config.yaml
n_layer: 14
n_head: 3
activation: "swiglu"
norm_place: "pre"
norm_eps: 1e-05
rope_base: 10000.0
attn_scale: 0.125
bias: "none"
init_std_up: 0.0297
init_std_down: 0.00562
optimizer: "muon"
decay_fraction: 1.0
doc_mask: true
MLP neurons of a small language model. Each row is named by its layer, matrix (gate and up: input weights) and neuron, and shows model dimensions 48-143. Each number is 128 + 24 x the weight over its row's rms, rounded and kept within 0 to 255. Numbers have three digits each. A neuron's up and down rows have the sign that makes its largest values positive.
Before each neuron's rows, "fires after" lists the tokens most often just before its 100 highest values on Wikipedia text that the model never trained on.

fires after: " h", " d", " l", "ec", "c", " m"
L11.gate396:123138128138152141114125139102120118109146157127120135112127158113139131117135097150151091111125123119138106180086140172067134121155139116124115078143113089122105142180151119117105157127098109136109177138119126114126107134116099139104124111132129095093162116127124121111087138080088128106
L11.up396:170164164126143117117132129091106170120110176106172150141114142123134092130138158131118116128110088132136080065114112134126151131065135125082119078111143148127146161135128139075122105140091152132164116107148087141129158139129147117161149107108164115101136126104112138162170127143147124121

fires after: " is", ")", " was", "ur", " "
L3.gate368:139127055144146097093111123108129098105155118117166125123107190127121111106173082126094140108122066100125127200127167133182147095104112120123143119105128141150115133132089101139154137174140164093131137155184163124155132147111125128131118108118085152119109112141112127132070122118107067110
L3.up368:133150113135157114140096159145143124114142134110122101136089152147157119093171087133133153136126147072145129157092148117162149124148085154157118134118118115120088151104131132178171152152109117137090117153157065134112158099136152128143118143094142122177163128173115111105096110144144134083

fires after: " ", ".", " (", "ur", "e", "en"
L3.gate696:161096148140113116113135161122124075154147144100121113102120112169074143103128121116175123107176147204144133122108139103140142177128136108144108116161115105148130135142110128151152125129162147152125083166097140123090141108121124077100117132104125150148105089156089150166117133131153150129
L3.up696:108140123123147130155121158092116118094108115113135162117102118082136118121167109103147153093119137109135118112141183104155142148118111139146132102172145119098125132081132125142148139097091106116164155151142113139132132123082120057087136161100121140134097120120143057109111182120135104101

fires after: " K", " T", " b", "ir", "ist", " d"
L8.gate447:140129118125131126140134095124075135117119125098101116080155142117143108148111117120114122138127141140163113165096123165116126112153159109120119067126118119093123075143149133139120114107171063139155084135139147124172114165110131132119180120129098114139092131115116132131183121123180143126
L8.up447:078132134128115146146149105140119160145099108144110116109105140068143100136076104133145169130118168135111153156124125121159097142169151170128143118150091117154142119139117145114116168163144166105149129140135135124152172067126135136128115164099104100109118123139125159116106156142160081166

fires after: "s", "%", "es", "ate", "al", "t"
L8.gate111:132128121114136120094114169084118172124114128128086096135114120126157150153113158101148143127121150102122116117145107123135137159123191133095144098149139140131156093125173134145117123103097148098118131179125102133156143142099091147139123134123143134147124102135140114129123125142139143154
L8.up111:123137138097126134159076117086149113137123172139133079136086121124160168130091123069136130157096116138162129137169133121134131121128144120144134101162104138090111123136157137153134096174130143099120124185101118128129139112131095086143124093114124129132147111137120090092113120099113181173

fires after: "e", " C", " c", "w", "ct"
L4.gate440:136162141148092141161122110055121100097124115129095123116103129161119101119140110157129108114145118148148092117128130113124124143139126117117109131146118149124140153132125098160139129154125127189167143155138118145115101110149119138129154107120132118114120149092141132139213132136130116130
L4.up440:136106154131139127164137098114114116121094141099149122143137124153140135129166125112127089123180147103157091152102125142112160142112138112135116157144096190118129136175118122121103124069116126145136124155123109158136119157117180114112100132117088149114139127099135101107145136138141119153

fires after: " t", " T", "on", "T", "us", "a"
L8.gate317:097142094111112150138113089154161116136159129115138165112173114136103129154052132128133155127118119063140131168106151085158126142135176130132143120134065121104120152128131142136129099148169153113094093093111144078118123130109146156156118163116107117120118081173161087160112107101117116113
L8.up317:117156120110132067121134131117163142141089085138135093166101128102126171089121132115128113154118149101141113114150165135151113166108151115144185128122159153096163191118130124103115097116170144166115130133111122131120102148138176151118109172192105180100143139136137110122139166167131133109

fires after: "ar", "z", "ct", "on", "o", "e"
L9.gate218:134137088109134101152148144122094145146103142124155118192148146090072165134129063137104084095156159087107099153167121111150147136116149131120141138127141142186104168127152114125098149144153110095173114130113095130131121140122149170138115170208120116144137136179088121133117176133138164082
L9.up218:108144115146093146179144064140148118139098141138109125151126129070118149155154130126123133117150120157150139086115155120133139149141132161209108145164104135121121116127124165110118131129112093123094068124097090126161147131121104153126099138132100189086130160183122089143129133115127146089

fires after: "g", " K", " b", "ar", "oc"
L3.gate362:120096168139137171173117106144149104164161153104091145136130097100144116133111132176104093098116121126143130174103121129077150161143092141122163166124118132106137106080140126095104125108104096159112140136138167109129123121138138110148133126152115139133163151118140174106113108175132147126
L3.up362:079142201121156137128182130140126144143127131121080119120127091070123174095082146124160136129131125107110134138124118144106084182105098145106114131171133104103161123146138136144118149153148115123112118145169127132101148131086141122094117128140096096097143118140113171123109144166121120140

fires after: "i", " A", "it", " f", "am"
L7.gate285:143156120144148116162104191110149080124070163113152137115115172127136106137134161157106101157195133135119143151156119115117104108116142190109139137102143114118112095125106100139082112077160148142140134149096148121165112135102079105135120134123139131166128116176157131141126114122165133141
L7.up285:129154126110136115120093161105141162086168132145120099178087173150106129150091112159124138182150170152134136146138118155115096106171084101123127131092150119097122065139162134120118109092160143151138151107138139116100156125142138126109127143148113098153089116119137087115127108114157132133

fires after: " f", " s", " F", "f", "b"
L9.gate135:111112100149086149127087089047122092147132112095094115076098113108120157146101148149113124134112126104186096139150148116121130131144153080137158138154114135105128178115121135098168110116107149113093110117083150107127122132076137130119149122154109157120140143162122105149179146102097128142
L9.up135:110139131143124162112108156108124126111109120106170091086108071127185120158117104097137116137104097139150129148127109086115085139140158127143140128130079132110065118112147147138111129171087132128106090116130159121113110089143165126130122142123074134112114154141081166122138106138120123131

fires after: " n", "c", "l", "il", " N", " h"
L4.gate569:118109123146114104158139127110144104132117181180091127123121111111118163146111127102132139132154153104173142141123090115108154113105103103109130109168150136087190152131132095095088167152085119141132162154183136141124132111089142150131116130132076067121129124138135122118131162138148111086
L4.up569:102129143078125093127130163117135161115125133147160122126147119149148142133103136159093136131130134146143112102146175115121182141147167118127123115141095141115145104099085139118116122120110155157165158134154129104139154134094120132181127121107142084118169130149131135127145163142129105120

fires after: " s", " S", "es", "c", "y", "r"
L3.gate680:165120094101125160094102089115152108110102111128165141129118135083110163098081128150159123133084150124110157144117121133102072176130144113152104100150141132117149121158138108149188127147124133133145099130115166110137099130082118086105124144108115136115154100150143110122142138139148083129
L3.up680:160140135097127135105123141163122118131114118112162194124143146170151141139115081142091127155147162145117119149114151159122102132153106110120147123159091140139092123195136053097139127172098148093114116122116128072084126107127127127133125184126112131115140106153099112124124133156151098121

fires after: " F", "id", "ent", "F", " A", " f"
L3.gate425:136100135139091152170130139100114080127150150111068101139165123117129117146116129104146122139139114119169155153123182133129150148124153121153110139126124155109118141144127113098139123109080098091111107125093116105077118092128136121174086136130132177182149161130153133106139108083115104126
L3.up425:159145136201146100129155115145122112174121116129126110089144106164157119099133114130135143127150139097132149115138152079120140108126134108119156141162142152111091116135131126115116137128131135101153148133090140094096094144114126141149139114110085106138107131151139129155122078117123116129

fires after: "ic", " ", ")", " for", "1", "ation"
L8.gate30:139121123144096116154106166116122090076190130114194140088127129109083151115161107092123095147130148094092140100124144110152145110136109149176142121111104137127122155105115109158145127103084100138114107144106092107085161127141146150171127108141181114124102123154135132134095152122138097146
L8.up30:094067096105132123105084162147162138145145103159123122111148143149110148114128122134133106145130092159138121094107100140154178119143129127144143105142105126110174103112132120095132124147135109151145092147111165108144146102157114121148144119122156129101132151094135156129133101140114133139

fires after: " p", " S", " n", " s", " R", " d"
L5.gate260:140109162148133102087157133147160121154145074115125127078143138132075121099122124089113117140135130092124104110134163129139143121129177146115175161128112122127124142136205109144087098097134118123121084091160099111116133112088134100106117138149107087127160115121113127108122096123101156124
L5.up260:128112144150107140085105130112127126118112060127139092105160104082116161149142167141122084072196127159122139135126134121149130119104152175107134136126112129122111144111138163114115104106167072122100088088132135182155107108132149108151127165117112118087125153062158089116154135103131157097

fires after: "ou", "at", "og", "et", "ist", "it"
L8.gate497:086163131129114091148121107123131140164145129108103108110140185089135152100107135083123117152141137142129149105131135133144190136150125129154149133135144130117126109104116119088132123082105150123148072150149107148074128145123140128141103147127123109132145128148133120138110136128120163121
L8.up497:084154115144162118148130152137152131099137160076138153114143135153108108143141122124143104133113129102134143092123149136131087149165154103116109125156096133126125117110138115114138110095128109146176139154134143169112093147132154130111150144149125146172108122104127168166117140148144153094

fires after: "e", "ot", "n", "t", "ay", "w"
L5.gate205:139120127053107110139122154143121142112110118157106134139157102130140122165102170143127158103139153121119095163146092129128145186083128110128097106113172129130130119093159124173102144128083081197178113160132167103123112119100086109093138072163134129142158107142097121140179113135126140119
L5.up205:117122173111122142121135099157094087107104128121168148104166152134150128142117088148114144124145108121123104117120098107110114123168143126160111147143133166062111142107159157128142146086085125126134121112137111136107082153111159086110100132153153150162182186127133141157115117151161133082

fires after: "or", "y", "er", "i", "s", " for"
L7.gate296:129130082129119115169130108090136151060148140143136096133117157103080160165134112152142134139159111170141129138165129118108136115142116137118110136120141121090124157116131140124167093121145161135156141144118097122105152114128128104103087146134150091149171096107117151132130104175119129126
L7.up296:126115132116127095110129124157126113095108121109130101082132107161133136120137117122150197126136135173164144111113120156106118113099105167152108130150178146134119133128157149088114107148174109144166127161137155120151170147118174093120135152115127123110145094108123069136107155127094153126

fires after: "o", "s", " s", "ce", " ", "ate"
L5.gate142:161112125166143136165141131102136119144116143074151086135148144128099116136148155129131194138133146109136144104129163153142114163153142147134095113107149138139152114132092102149115148096143132108113117076091114140123127114097085125158140166145154106166138133138116131140120121137163142118
L5.up142:160116137147167093126127130116156146159100146064096147118103129128159173143157109085123125160137119102156112125135124173181129135090134116145147080103109132093126124135178108145105138141113142164152149161135124147137187147149099133128150108119130160145128103147121162090128119070127116115

fires after: "im", "on", "is", "t", " st"
L4.gate636:133113151146148116100107090108079174165084170128088138133138124141105142111095110110128156149125107165107152183112144127127108166111095155135154136113137189120123105164137123133088104131150134083091101165111138125114120133109102123170118107124139114145115161137111117124117137133126111164
L4.up636:135151143108125107112117129142110131148152117105099147185135136135117085115155120133138095127108122110093159146079142144149127113129139094094151158129115134118135104130165115135170112100135173123160098093135122132069115166107110126114141143142109103136137136127088110136156173112155132136

fires after: "j", " J", "r", "a", "ac", "ar"
L8.gate660:161128105125138105137129064087095164167170065092129098136107120086094150128152107155130133101183123106096084131153150172151120113115145158169112162097145099134119101163101100111104123159127129082135143134130112139106118128134133147117129141114131090123135106140122117155149135152103150170
L8.up660:129103099117121064139155116144140122130127130145146115109173136117109122135122161145162127134140124123111186140124096125195138137182097137120108145117093118116143167123127114136104147189108114114129139102166121083112107173112143152161092117070147127090157112118074109146137166157110112127

fires after: " P", "h", "ich", "t", "p", "al"
L8.gate261:117165164112162119134119124128150101167121162189098131106095127105094140137096131116110138120163128139151052071138139107152124134166142144141102092100130140121139137073179105098158088160104098195168111116136128123126122133171146123145134110122149103139144125119158118089115089125145120131
L8.up261:121104142110092136124162108074131115115136110101160120122180130144119148111151095134184180105140135124187164141134151129126151079122117175082139107142126139181153134124162106105156103129126130130130141150127127089119112115143137143147144163139099094118151147110114130175136139080115105116

fires after: "s", " s", "h", "ist", "o"
L3.gate209:120101101145095125098142147101160149148145105095108092075170157155140099162135119164105141110140109071101124175094139123135162150144131114130096094135143141135122083098109142145142143136092115121153160118139129110087135124109134135144104150143195122151108155117149141136167146145110124122
L3.up209:139159151101127103115110091119138126119141131110144106109093116172146114110154128110136112109121126123153072127103116158127053151118137165137151109182125141085166144121141112158150129102149131099145170156145090157150143144112112114096130096094156119145157098156121106147088136163095140112

fires after: "1", "p", " 19", "20", "ic"
L4.gate626:144168118108145155147167148113103096126190168144114147155140154146132132133128139136102137132078112144091146133089123152089179160154094108134121154135114122123117118137140135088101119113135088122155113147134128097127106156143108080172116118136130092110156120104157110133137158139159141166
L4.up626:155111098110165089136137126078097123093103124127130116137149138082128149115129131134140094151102108131112181177116124171124138182114083087107111124152140131163168093124158099099071145122124119162130123115127116109102148155168100113132119111134132096139105148115154127113150114121128116132

fires after: "n", " n", " N", "ed", "us"
L7.gate20:142139125129092125166128097120138152111123111137142120141074126103133137147093145118116106120105128120129115103143122115146100124162088110124094145142149117086162114088159114121133148136138137177181124189151126118108137139124136132153138127145117114121127144143135134133169151124115162120
L7.up20:117135124138130142108149127097131179086136139165137126100143176096156136125133135160128127085118108175103131127118145115105167136110133135106113153122111132107107098116126178144146154131127118140132097126138098114171144128150105157127052058113150156089133095152173138144095100122159105157

fires after: "p", "ch", "im", " S", "e", "en"
L5.gate26:151090102096172113078147105124115109184084153141163148118077122154091078146155142114146112104114137140127129140118147086123081143117133126126100116151115165198128171157102116090103108142126101143128150117132157126109126085119084147138151152109122128117115125161144133168116156126109137175
L5.up26:094097130113126127168166124108114119116098130147139134110083115119140133131156082124079095132099089122196122118107158109150106158105119151182121125091141105155159093081119111083096101117107124142185117134094168104123124096143143153116152105143104109122145101143158115122101182127112112150

fires after: "et", "g", "iv", "if", "at", " t"
L5.gate498:097152120151120101111098114136120104142157094116101089106097138090116112128081102081097088163099173091184108056178131134135128153137095147125160114120108129126109111118138113091133090120142113071133142132158109147092144129116119133184136121169107159153119169128123157122087124106141141096
L5.up498:085133138099112129125123156114124125178172102118142137136118154172142136145150112136108148165137135081188149153135153120111118145133134116132152144105126087134145128188158125161131133132122114119169155111138100143089166145104151129142109175142117171146102122105108141116149156143148128127

fires after: " ", "y", "er", "s", "e", "ation"
L3.gate470:110118136143139144131118123133121113112124142152119135120071113110120157155100091143118141165177126135160128108138103107143139098105124127140135139116129123128154150140102119080127129116138139116170138101165131103110118125174155148119095121140186151116104143107133140112069146133125150148
L3.up470:167147124142106114136113174128089131155109111125149109144151145088124131123130131123163101130162166103123091111115133108132097120143159135070135165137167103080128116102111152124145127154118100156139134163138091090116103119103128092139126158140145125132119147128126132107081135135155136081

fires after: " 19", "19", " v", " com"
L4.gate518:115147129119118138154101117143141108115132154111130151116108134080178107140125114158076137163107115147100173087113162133137109156168117175114097136159171107081112118142124101114107133142172118136131156107114138134109082116162156148114116187117111148141141106132136118110197120141154144110
L4.up518:117176139157142133152138127143124124171123130105107137083151112138101159150105078135167104160159102130128119148127118112083120139116125118104137128103110141133161095123185108113127142124119144134119170135114128139136118125124134151124095104122132167175148136151189143174095157117147104164

fires after: " l", "t", " t", "at", " st"
L11.gate233:135121093144094155126104115123121098162129146098123134167136128137123067081096106094125138193158170131121102128102111111121112132108114160126106110139086126124114108162125119186091159140133145124144160144103132154132143095077091121167165136092124124096121172125131106131115133105121087118
L11.up233:104158093160119157118139099145073098136116161084124127130123092091170089118140088112147129143124131136085169147098101110138124148166102108080127077094132108109145113131143131087160137102124125129158091178137140121127126140121145106152106100130143144122112153103124139145138182100143122132

fires after: " st", " s", "f", " St", " W"
L3.gate467:141107150141137081156111117150112123165110152121093100136144120112171152170108148135144103120118148112112125165142086140096120131121111129129083098134143103108100164086164113150171143112107110157130137147091152112102098104098099114089116131154123098123154134104138151141124150139116139141
L3.up467:139069056094136166153146104131168184145164128143118101160113137129108106146151158114145129141085135095141139129134110142160100128106146063111130152124099160092152102111105136129118109084134113124165162159113099081138111140130098126092131120132147119150103137133147111137141120099119101129

fires after: " 19", " 18", "7", "4", "5", "8"
L4.gate91:084092116115117122130126134112110113104117183113101141100138130122171162132112123115115105125136098131114135167125132121117148137129165112139130103151159090139109147135127148112107135150162133132109109137163157152138137115130141097092150119135110170108178135160132138134130148146209096109
L4.up91:119067117095134149124166127089111144118112113129120177084130134134187100122130154147141183079097154124133171122123105107124156142121094120073104121092185138119162158123153103079120098141109102117126104126105169122135138154146099150112149088118117084114124101127143088133091133107160102137

fires after: " be", " w", "ut", "art", "u"
L3.gate308:157125095084181139161152156104115133208162160115096160156100105127159106101126127111168175106132065133145087151130159130111152116126110138123141126149162143094161111098145123132123142127148134165148173117134119134126140090148140091139128125112110117154103120121078165130136096100141142082
L3.up308:142108082115152119097123141155138110147129125126140101115141169142147096116106120088145157143131109129131116126108148102101100156119122111178113102139189111104150119114141108147151134097130090101106126128132159151161107171131143143124129107157103136147115142094119132122131137114120162111

fires after: "p", "ro", "t", " b", " o", " ex"
L8.gate495:060097141112144125144090109161101106131079138123124066139124143131129133103089116132093135080148117147144154089133122139123142117149140106143116109160146109119120063113134125069133172163140113153157120135155101126130131096103089131146134136128182120159175116163103180129137124117129114151
L8.up495:113137153089135122166155163080129145090134119097114132075121116108152127081131138096164118144138144100107164108146145122113121087114063099106098086159120127161116130113117092100128150118117132157140106144125102145139145134130127086132114104142102049113119131129116126185092134116128123147

fires after: " 19", "2", "19", "er", "ri"
L5.gate640:122128119102132120160136088065089138155166191126139100126104100103128117117122156102117143116173080164127114087107137117138144138143110130115121114111139074097137125136132120137126118093092103147112112122157127125140067136118117168109187147145117134103156130118115139115121157167125123114
L5.up640:084158103121125172144128086072083123118169173149107092114123098105190176142121128087150129116123120149127128119109125140138132125132139142168174124160152135146090130140150100136085125100118121114139074125112107084159090095074116118134123113139128125108126136107111121165140121155165093095

fires after: "p", "c", " C", "v", " ", " p"
L5.gate453:124143132105146166140138147137117092110111165141123143144136098114115141125088107071150088108093121098118154105129133175167130089132128143141179095106151101122138090103113085113109158165144176138166116134167063126168129095130168145137146139149115083101129131117119099177150132135146088145
L5.up453:135129101148126161144126077083135120086095147107145084185102125116155096086081121146129073107117119074113139134113135129143125115150115108166121114122088089097097110063096164150152111113162144128124147093145128096177078148128156152137086095148118116148113096058097142132139123155116136105

fires after: " ", " h", " that", " S", " H", " s"
L7.gate348:141096146129136092157138119110136102106119065136132079107153142129172176125086121106130105132155158101132120129122144095156171161144143121076100167123103087154141114128126134122109151126174105085123125082137136118133111161152179125175137122150140167158170118111120119129103101109138120123
L7.up348:107149116129127104133137122116148107152113126140169090113154107092150110139107112150142133097111096143117148107087139165172144119104125136100116137170149114121068092099142156122118102145119156135056124116128134148100121105170129090125148107121126141120128176062160089122164134139089080108

fires after: " s", " S", " p", " in", " In", "s"
L7.gate302:188100075096161164098112123143166107157087153096144158125117107130100132118068146150087109131124120152137156141168112148107135119168118121109112110141161158119111158104139092164108135128144114103123141120141099093076112122079130132135122131144130095146176113161135148126152127125123147131
L7.up302:139156115133068125151113141123148160123107129135136112091085111135095123154080069116093109120126125120144161124137111164093125113141068101149166121129159140125191116159107116111104161124111149149133092151079109123117178135149089159136151124134135147153138113127129135147106159113142099158

fires after: "n", "em", "c", "an", "z", "s"
L3.gate18:138151125118129158165141099134089179132133119122134139148120145145151131141143140081114164073091128122116129102114137115149104160131129140135119142132122121139130079092136120098076145115123125074105144151121150097133146118137115113099122083163132140168129124124132105171158110138146115150
L3.up18:123146122172105158129142147128122133121133148133131143157137181168134119129089175089080139123110188155101139120101119129138129134136069120132144124137127138106143124136125106151125125106148162111097140148115130170117156115087118152120103134128144093143141082135108115096121096110121134134

fires after: "ct", "ran", " R", "oun", "est", " V"
L3.gate428:107134132106092086106181128142069121158099121110173085106154147159101133139112131147135151101129138133126134153095121117135126138108157139118172145146119113135085103099153150128104124108101134097139084098129139133135082140137139167091082123096149093111126145152118130160134142161132134130
L3.up428:138137188124114157180136120174090118114146135179127133132161107115168074118077132142086152165115155107093123089143108129100140110176101119172119119136118142116110136114113136087086111134085061145108098105133161096115109100185127153143109114097118117127134136165126132154130114132127129166

fires after: "p", "b", " pro", "ro", "u", " e"
L3.gate503:141146168128080118114104103142132162113186134151177104118168143183146128058093114086133123155102145150097075136145130095163115149125116151113068134187165134096125142096124098127113182132087111122109138154113117140116123083134132156139129109149103149115122086135097118170137142122117110136
L3.up503:137133123081136103140145091094135147116140112167149093115104128123147140134151166124149145160126062084159169118119122160107146123110111095135136144100152161126126133167149141139150109113151113161110113138136134146139167101146178137116146138166156114163126147110114131152098117129138127156

fires after: " f", "it", "ol", "f", " F", "a"
L9.gate143:153129151132106162161110129126139073152141131090141076119118156140170092107115129140155116150140114155156133127168107074112142121121145141120127127068162090146128110155138125158152129139164111148057154125117157151141136107120136151158153103104106137175117112132130139127103126108172187120
L9.up143:135115156184132119185137114173147169118139098123156131127150109139147124136056153142134085187151121107161178099112140125160139090125111103132142157093108130080135114124165151120146098127167133149125132153111127112141146126143127162114119168114121126156138114160166149132104146120145132121

fires after: "h", "t", "g", "ich", " H", "ed"
L7.gate455:142174102151137119120079166094115092125131141151135118103156132097124142082105143122157129176124163144150106150128155150184098144111086116125135131130126121130144117135125117161161139150148140142115212157146094119098140125155151141154116117136078119128133139166127104118094120088153116136
L7.up455:111150116149096093121087134144120159097144153171085092121121131144101128098103114100143106137089082118146114142118142074139097120112126113141126159172129097125081130125112134133154128155150118110109148118150121151144148164130148125141138103157135113142126111132160088128131116116155114125

fires after: " s", " p", " P", "p", " S", " c"
L3.gate172:174087121112107091106145118105153151153126112143132112092142130099120131105139133139135138163157082141125088144164094138110147107090140108109087119168113129110150124123145131148122152125136094114130086144101115114137117148170094107140151106149113156154163141090111150106119108123138062128
L3.up172:109127121174153168134141104130131082131115130123098145071114140095106103147108097111122120131122090157094165106121116107158131151099137123104126137121145106117143125112104108106167104109135143133117148120107159127118118124128125087111132138129103072070100105120111119168083161120108123121

fires after: " s", "s", " c", "c", "ce"
L5.gate37:133111123133186112129165112115126128164128130088120163153100169173119115136121123112126089099082079150087153153088115151142089107152122145063136132113109145134147158142103106121140123109144125127091125094074158162106134121077112149134127131131172132121180151147115111121132170112151096130
L5.up37:172137116100149097085153162113148131094137158059117107130124133127171147124166101093147139114105140152134123138151106146139125112078136101125097122146119142111124105161101107150166127142134126103091102138105170118098153168176109154130104091140079114123137167155129111106142122075138101168

fires after: " st", "p", "s", "st", "it", " St"
L7.gate433:086110130102125099136129146119137147149091171137087136094134117089136107170098091154159095112106146135140146128102113138113170138142085083103092119156114097118160141095129101156104176097131123136095127146155148139147143121157141174147145097113112129153135136103124114137101086092163131160
L7.up433:110112092155163187127123114119144162148110093139152099119113130130158160107152177062118129121074144152111157144125103124136111127122089111105123140128122151124120098171135117137118156108134122130150134136109074148107142152154092158051187128111131140140131135108119102154108094096161101112

fires after: "em", "m", "i", "ri", "im", "am"
L8.gate206:167142189151124144127132145134116105151111121145179090127103130161086112114125184174120123128134174140131166115117101161131100106151120111134102127127117146104149105095129122130102112124112151162120108155113136127119159114119133108132166136104139100162101136123164136128119152125138113181
L8.up206:163153131158149138114158144121130156112131174162120116111098142137121134143108133124099142157134159162076129160156171134135147118115098159142102134080118116120124177107126149156072119072113180081130152105154128131097151126080155116091139144152113097111134101138134129147157136110179092104

fires after: "et", " the", "ow", " G", "o", "in"
L4.gate695:132136133122146131148133120119122132162151116130114090107127092129142118065127106109121128117145103150154069168125133081145111092104168111122110131153099156140134123117117106111172143165134085119138117149138136140155112160125132116137138108154101130114123135121113159132113136114114120135
L4.up695:143165153128141129095107119141123125130148111151135143098122142108136105091131128110143146117094086138172142115181124130152133137154150112169118149121107171139136122104107090126104110151172106097116182097178118149146131117142123138120145149128104135128110131151135139108132100098123160106

fires after: "c", " st", "le", "v", " c", "ec"
L5.gate465:173116130208110143133137166143110125131116157128171133136143140095129130128082106139119119132122139114117116126176122134103125124159133128102125115109119165135164117131151146107154153099109138133138127164131111137090163147083082085101160120113102106126134149103131122159158121126184138117
L5.up465:128087128107150171135135129160148146117097153133129126068130139135154087098103158123137100131117132111100110085111105130144167083130131116167151144164135068095170151104137116157127132143131099126150106111106125134116120133100149175140119133110128108128131122093133079135120155157141126137

fires after: " S", "h", " G", " K"
L9.gate311:137113150156146158100150164071129168163141147117150119116135161130152127102134153138142157132146122104111123104137157145124113156088079132186140131139141140138128104159126104138099099166133168158161140110143103068109122143158141152138171136133144138175141084132146107115100132110103102152
L9.up311:101111149167174140088168107118113165126097107110097095080121111164133135092171153107147137098184116153134105138162156123106097136122103138141102124096135089092106194122098141135145067108143147135137097143141126156119126151163108093137106139117156090110171135129116105167131113140102118106

fires after: "c", "j", "8"
L5.gate118:136125110150120134146172090151066105123110114131106121143156119124149104071092102108129117122154123130115057148140103136152159124139136150114113098116172108186133125129152123110123158129129112112116149134127176100106174120150126127141086099136113094139173181091115118141145129166132118119
L5.up118:146139106132092157112115091093153149114145151141085091149139125151192140081090158169135139109113196131130138142106120132160149121150082140141098187101123065127127147108136073110126093162160126113107134113153120089129136168121104185138128111134153119146112136125109139117126141116109115127

fires after: "t", "s", "or", "h", "r", "al"
L3.gate334:120118156103096169152116107133128123127134156145126161127175146139149122117137176125133141152103130156158143129125151130144102167150102142104121175160122082106124125120140145124152105118104140183154161114097109124131103185190152091133132123126109117127117092157189092147131091097128114135
L3.up334:128128123118091141095098147106139150120119152085092127185120164143120120177117136159125128141134139123126135117130171106130144145106085088153113107138164131147162119124122111128144157151164117102147109079148152110131132144153142142150146144142162119132135126106154090091153105141158059117

fires after: ")", " is", " ", "ic", "in", "al"
L9.gate99:144131094134118148150080148130104116132120163151127126121098122125130129158152130130100138164180125111159143091097136113152173112140114146104175161134097100115119164116099133119148147174132113139098137189173101086116133116138115157165137128118172120097142138120148119140069118137109091119
L9.up99:092137106154135159095136127172153119152147111126099129132129133145143139080138124163104159125126135118129099115117160177139091140158115123122117123114148113138143077092127141124171101185127153128134125121158100134117164073145113090160121161135148109128112092177128134134116143102096136119

fires after: "s", " S", "os", "re", " s", " p"
L4.gate285:132138088140172142094119155089142143105093161093158139137085121128092107120090150105069111106143114154118113141149168112103147125134125162148167121109069141133146131167163160114116134121112118108132078096127102081094123128127088127160113120161171136137113092094116122139127138129151120112
L4.up285:118142098118159164098160125145108119152119135140138182097108111112092171136077121128099100148176133109116141123151121150121123167150157092119133113192140094135142086109155104161149131117112127131132131127096117129160135141120094151136145101141116125122170085128100186127123116176112099149

fires after: "ou", "o", "u", "b", "ad"
L3.gate318:134137149108154113124135059101155129123117115120145165131116121149129151091174111104158140139143093173115122115118130149144139165098130145151121148104131125144109156122122180115127122156085121114151122152105120157134117127108109125162146097118135126104069153116175136134117108096152131114
L3.up318:116185101117150157101158129130143096106132118151143119124151155151099130138111154112134136131102106156145125092142133169067090157107138133147143148120111144155143119140127148132145151125135091130097090133138119111126145129094176156123159155136144077146102126128077154084132097113121127161

fires after: "20", "2", " 19", "19"
L4.gate602:116136122111168159139127114124127080169174138146111127132104079095107140097099090140100108153154118135117136093107121093138171110135135194091109119145132083128121147134120136096115112129150123143138092135112140117164080114136127134171118151141084138131162125109145140100138130103149143127
L4.up602:124113120128164120151114130103120121131163148108128087102120086089159143124126087094151131136144130176133188117086099090132112090112091143115138123110128068141133100137127116146129136170149153168116122109112117081137129127177134108143106119136087141079138159161151159115128109150141141141